From a checkpoint of a small transformer trained on Wikipedia.
Size: 8 layers, width 512, 3 heads of 128, MLP 1344 SwiGLU, vocabulary 32611, 56.3M parameters.
Architecture: rotary positions, untied embeddings.
Training: a variant of Muon for these matrices, 4877 steps.
MLP neurons of a small language model. Each row is named by its layer, matrix (gate and up: input weights; down: output weights) and neuron, and shows model dimensions 16-143. Each number is 128 + 24 x the weight over its row's rms, rounded and kept within 0 to 255. A neuron's up and down rows have the sign that makes its largest values positive.
Before each neuron's rows is what it responds to, as a language model described it from the Wikipedia text at the highest values.

Responds to: First-name tokens
L4.gate176 [110 111 108 177 105 117 131  88 103  98 103  86 124 126 111 166 135 117 120  93 117  75 115 164 144 131 136 132 121 135 138 152 118 150 144 130 113 119 116  74 123 119 142 111 132  95 150 135 111  82 103 140 151 177 113 149 147 148 106 135 103 105  90 142 125 150 158 127 134 176 131 136 160 118  96 149 136 121 123 123  99 105 144 157 113 115  99 136 127 187 155 114 100 186 117 129  79 142 156  70 121 114 143 154 127  88 118 144 154 106 102 171  87 105  96 152 154 182  89  87 161 119  82  79 119  98  99 128]
L4.up176 [171 141 163  84 131 161 139 118 131 102 132 158 117 124  93 129 157 168 165 140 147 129 151 153 114 134 126 113 113 178 150 153 151 118 139 135 120 149 157 107  78 109 143 139 154 149 101 122 102 115 111 101 106 107 134 101 162 134 157  99 121 164 124 163 127 107  92 149 104 114 166  98 116 148 117 121  98 152 112 104 111 128 121 145 110  67 127 171 114 108 122 160 145 143  96 153  94 139 153 118 153 156 122  90  77 120  81 112 182 127 141 154 102  82  77 150 148 146 102 108  98 119  98  99  80 133 173 144]
L4.down176 [ 79 102 119 114 121 103 129 136 158 137 131 108 101 119 145 140 158 134 139 125 151  48 112 132 144 148 135 123 103 137 170 177  84 161 136 122 168 107 106 101 106  68 123 131 103 109 134 130 121 129 103 151 141 150 128 107 173 103 147 140 121 110 123 129 122 123 130 134 130 117 139 123 165  87 119 133 158 148 107  99 119  96 153 134 125 138 142 120 130 120 157 121 120 106 112 132 157  59 146 111 111 158 106 162 136 105 146  95 152 124 121 148 102 177  69 137 144 107 116 130 111 144 117 122 134 143 110 129]

Responds to: Phrase-opening function words
L2.gate1055 [ 93 153 108 218 128  88 133 102 112 152 140 141 134 152 137 130 160 179 124 130 141 133 141 139 128 124 137 122 116 117 148 115 104  90 119 139 131 128 116 114 105 101 152  67 101 123 110 128 139 149  73 181 108 122  97 195 138 134 136 129  73 124 125 146 143 141 139 114 108 156  86 123 126 163 138 168 110 131 140 140 132 106 178 118 107 131 133  95 158 149 156 121 142 127 144 147 153 163 121 121  97 128 108 103 152  83 123 138 159 118 165 142 149 104 141 122 138 133 119 155 170 120 156 119 108 130  88 104]
L2.up1055 [124 124 121 102  82 200 125 106 144 130 138 128 131 108 141 101 133 163 139 138 130 144 130 124 141 164 128 138  94 116 122 160 114 102 133 141  99 163 134 128  87 119 108 102 116 117 162 101  94  86 110 111 140 111 150 110 107 106  89 135 128 128 137 143  83 140 115  93 112 107  92  91 109 100  95 123  91 131 165 159 131 117  79 136 137 113 123  93 100 145 127 109 122 163 130 140 114 123 153 104 138 124  86 156  70 136 140 125 149 100 147 114 118 128  79 116 115  96 114 125 168 125 101  99 123  97 120 131]
L2.down1055 [113  93  79 122 133 130  85 139 135 139 176 139 139 152 126  95  94 126 174 107 102 119 131 146 136 101 168 135 126 167 104 123 129 146 118 103 123  80 146 165 196 137 146 115 139 158 112  84 155 172 114 158 164 130  84  93 123 140 117 155 159 106 128  83 168 132 156  91 126 130  99 130 103 156 117 143 119 173 130 112 136 158 143 122 155 127 133 178 126 130 117 103 122 128 112 154  98 108 122 127 108 138 139 110 123 136 130 166  98 101 106  95 115 169  87 121 115 111 125 143 146 150 174 117 126 131 106 125]

Responds to: Person first names
L5.gate125 [108  94  91 135 137 112 116 127 165 136  90  96 109  59 166 107 151 124 148 150 164 124 121 113 121 142 125  96 183 138  99 137 161 128 113 110 135 149 115 155 116  93 146 130 130 152 126 168 124 139 125 154 154 136 113 140 151 128 127 106 139 103 163 104 119 145 144 127 118 137 140 105 148 145 116 129  66 106 186 156 101 120 103  93 138 136 130 104 156 100 144 121 123 147 176 104 110 114 131 144 124 132 139 127 109 111 150 109 104  92 127 116 121 119 109  69 125 120 122  97 114 133 116 114 134 117 134 163]
L5.up125 [132 176 115 116  83 156 145 135 122 120 101 132 151  85 141 147 144 113 167 172 152 101 105 155 139 149 145 133 156 114 139 143 117 154 111 141 124 114 133 145 112 134 159  93 130 137 128 125 122 157 146 133 115 159 128 116 128  94 128 137  97 126 112 150 133 165 108 135 112 152 148 147 112 117 111 100 136 162 104 158 128 120 173 115  67 109 114 140 119 126 136 151 107 139 142 133 131 178 163 116 149 143 135 161 120  95 124 124 154  86 115 109 117 138  85 115 146 109 100 107 112 137 131 131 133 146 134  96]
L5.down125 [136 113 150 127 144 154 136 143 140 116 125 120  76 110 138 134 147 148 105 152 177 106 102 128 126 125 106 121 177 152 123 172 170 130 122 124 151 104 137 143 145 136 150  78 135  99 127 106 125 151 156 144 171 129 149 104 142 125 104 120 111 108 129 135 112 136 112 151 162 143 156 135 167 111 138 130 128 143 179 114 138 102 109 132 134 141  83 140 109 114 166 124 132 103 128 115  83 119 110 125 138 100 180 138  73 100 109 156 151 130 107 121 109  93 125 128 106 124 110 106  97 135 111 112 110 117 124 131]

Responds to: Indefinite article "a"
L5.gate1210 [129 147 128  98  89  78 149  94 135 113 154 131  59 126  94 121 160 142 138 134 115 168 147 127 136 117 110 154 100 141 119 140 144 111 151 127 153 173 151 183 130  97  96 129 115 117 129 127 183 156 135 119 107 126  89 140 129 141 131 109 176 132 130 160 156 133 131 122 131 167  99 132 114 152 174 139  95 137 124 129 130 163 143 125 152  92 161 120  97 146 101 137  92 145 135 148 140 141  90 163 132 110 132 113 110 160 113 106 165 112 175 116 160 120 131  93 132 144 108  78 133 120 138 193 171 148 126 119]
L5.up1210 [ 99 133 140 116 202 105 112 117  91 172  98 120 114 144 107 105 109 133 145 118 144 151 154 122  52 155 125 160 152 113  94 107 117 145 164 129 153 135 123 132  97 123 112 112 153 128 140 121 143 148 177 126 107 100  91 140 129 147 107 179 109 126 140 141 104 141 139 171  89 171 180 120 101  88 155 115 130 126 185 109 153  97 182 114 148 120 181 107 117 127 120 121  99 122 110 121 113 124 107 154 108 145 119 144 146 108 106  78 125  96 128  89 150 125 139  86 122 143 110 120 136 129 161 107 124 116 108 113]
L5.down1210 [143 122 116 103 106 122 128 126 133 124  85 166  72 126 119 107 116 115 149 127  77 113 134 151 140 112 135  74 134 106 114 126 165  82 136 123 162 164 118 133 120 136  89 162 152 132  88 125 163 113 145 113 145 119 145 131 125 147 138 124 114 112 114 118 106 107 127 128 110 133 166 136  87 109 148 100 118 154 153 153 145 119 115 189 125  85 122 129 100 125 111 150 131 144 113 112 129 150 100 161 134 103 107 109 164 166 165  74 156 188 158  92 122 112 135 145 117 160 120 112 137 138 104 117 128 136 106 148]

Responds to: First-name endings
L2.gate1258 [104 128 133 104 129 122 115 147 104  92 114 144  97 119 157  97 158 144 119 159 140  68 117 172 121 119 131 143 131 135 145 115 138 126 112 102 105 124  95 147  69 107 131 102 152  83 128 114 108 156 128 149 142 102 120 102 128 152 122 118 135 112 116 102 140 154 153 180 122 175 166 126 151  84 141 143 136 156 134  65 122 114 162 133  84 101  84 114 138 152 142 110 118 153 112 157 116 141 138  98 142 153 116 117  99  90 114 148 158  94 102 162  91  93 131 170 128 170  88  89 154 105 139  84 112  76 133 145]
L2.up1258 [103 172 122 119 105 119 154  66 129  97 133 111  73 124 112 173 147 125 146 130 152  92 122 130 148 136 140 116 146 147  90 151 111 107 159 120 127 159 103 155  85 103  90 132 167 121 117 126 105 147 134 126 135 133 121  92 158 147 147 164 110 130 109 165 146 135  80 139 118 141 129 120  92 135 110 142 127 156 139 111  76 154  89  93 144 115 120  98 125 140 162 141 115 106 116 132 108 124 151 152 102 147 109 134  79 104 110 152 149 125 142 131  81  86  98 145 133 118 129 101  99  82 112  55 112 107 107 135]
L2.down1258 [106 113  98 116 104 133  99 118 123 124 121 121 160 137 139 151 139 180 138 124 133  29 123 131 116 147 142 131  98  70 144 113 130  96 136 141 104 124 109 111 155 129 149 110 123 158 114  90 153 124 141 140 131 149 115 109  88  99 147 118 136 134 100 113 157 143 141 128 107 123 101 116 212 120 140 127 176 164 111 119  99 149 154 144  81 120 121 115 119 181 132 138 138 103 123 132 152 114 132 137 104 111 119 155 133 100 129 121 104 112 104 135 105 161 116 145 138 143 144 131 133 146 162 126 127 140 119 128]

Responds to: Indefinite article before quantities
L4.gate556 [ 83 131 157 136 123 126 148 111 121 152 123 156 188 154  49 102 102  95 137 110 107 155 106 129  95 138 154 130 149 124  97 132 190 141 101 106 177 162  92 112 140  98  86 162 125 135 108 147 101 110 151 130 118 131 135 128 134 146  86  73 106 123 161 138 129 144 166 140 134 201 136 122 109 149 129 154  99 200 150 151 163 145 162 161 124 181 114 139 129 144 129  92 154 109 139 128  91 157 106 135 158  90 104 134  82 143 109 129 123 141 126  95 120 181 144 102 126 185 145 100 172 111  96 118 129 108 127 118]
L4.up556 [118 117 192 133 159 127 134 123 162  97 153 123 123 123 145 128 131  87 119 106 177 149 150 128 140 151 124 124  98 125 114 117  86 131 140 131  91 146 111 152 120  98 100 120 103 119 122 116 115 118 134 126 166 166 136 109 102 169 138 129 164 171 134 125 125 128 120  90 114 143  83 143 118 135 118 110 102 126 142 112 159 153 143 109 119 132 134 124 113 113 115 150 104 167 130  83 134 103 130 101 112 111 104 110 154 128 137 143 198 106 130 158 141 145 127 154 166 149 115 128 108 123 131 169 121 113 158 116]
L4.down556 [132 160 105 120  97 120  90  86 152 131 141 102 153 149 126 117 125 128  92 131 161  90 126 124  75  96 158 139 144 163 138  91 125 140 152 113 150 157 142 175 134 124 134 151  91 114  97  75 142 102 110 172  98 115 124 148  75 143 118 112 138 125 130 116 112 178 145 105 154 143 144 144 122 142 108 135 130 135 142 121 143 161 121 135 167  78 109 144 101 125  93  98 112 171 191 118 110 132 121 157 135 115 100 122 127 114 127 138  90 167 171 145 122  85 143 158 133 163 133 132  86 112 137 140 138 129 144  97]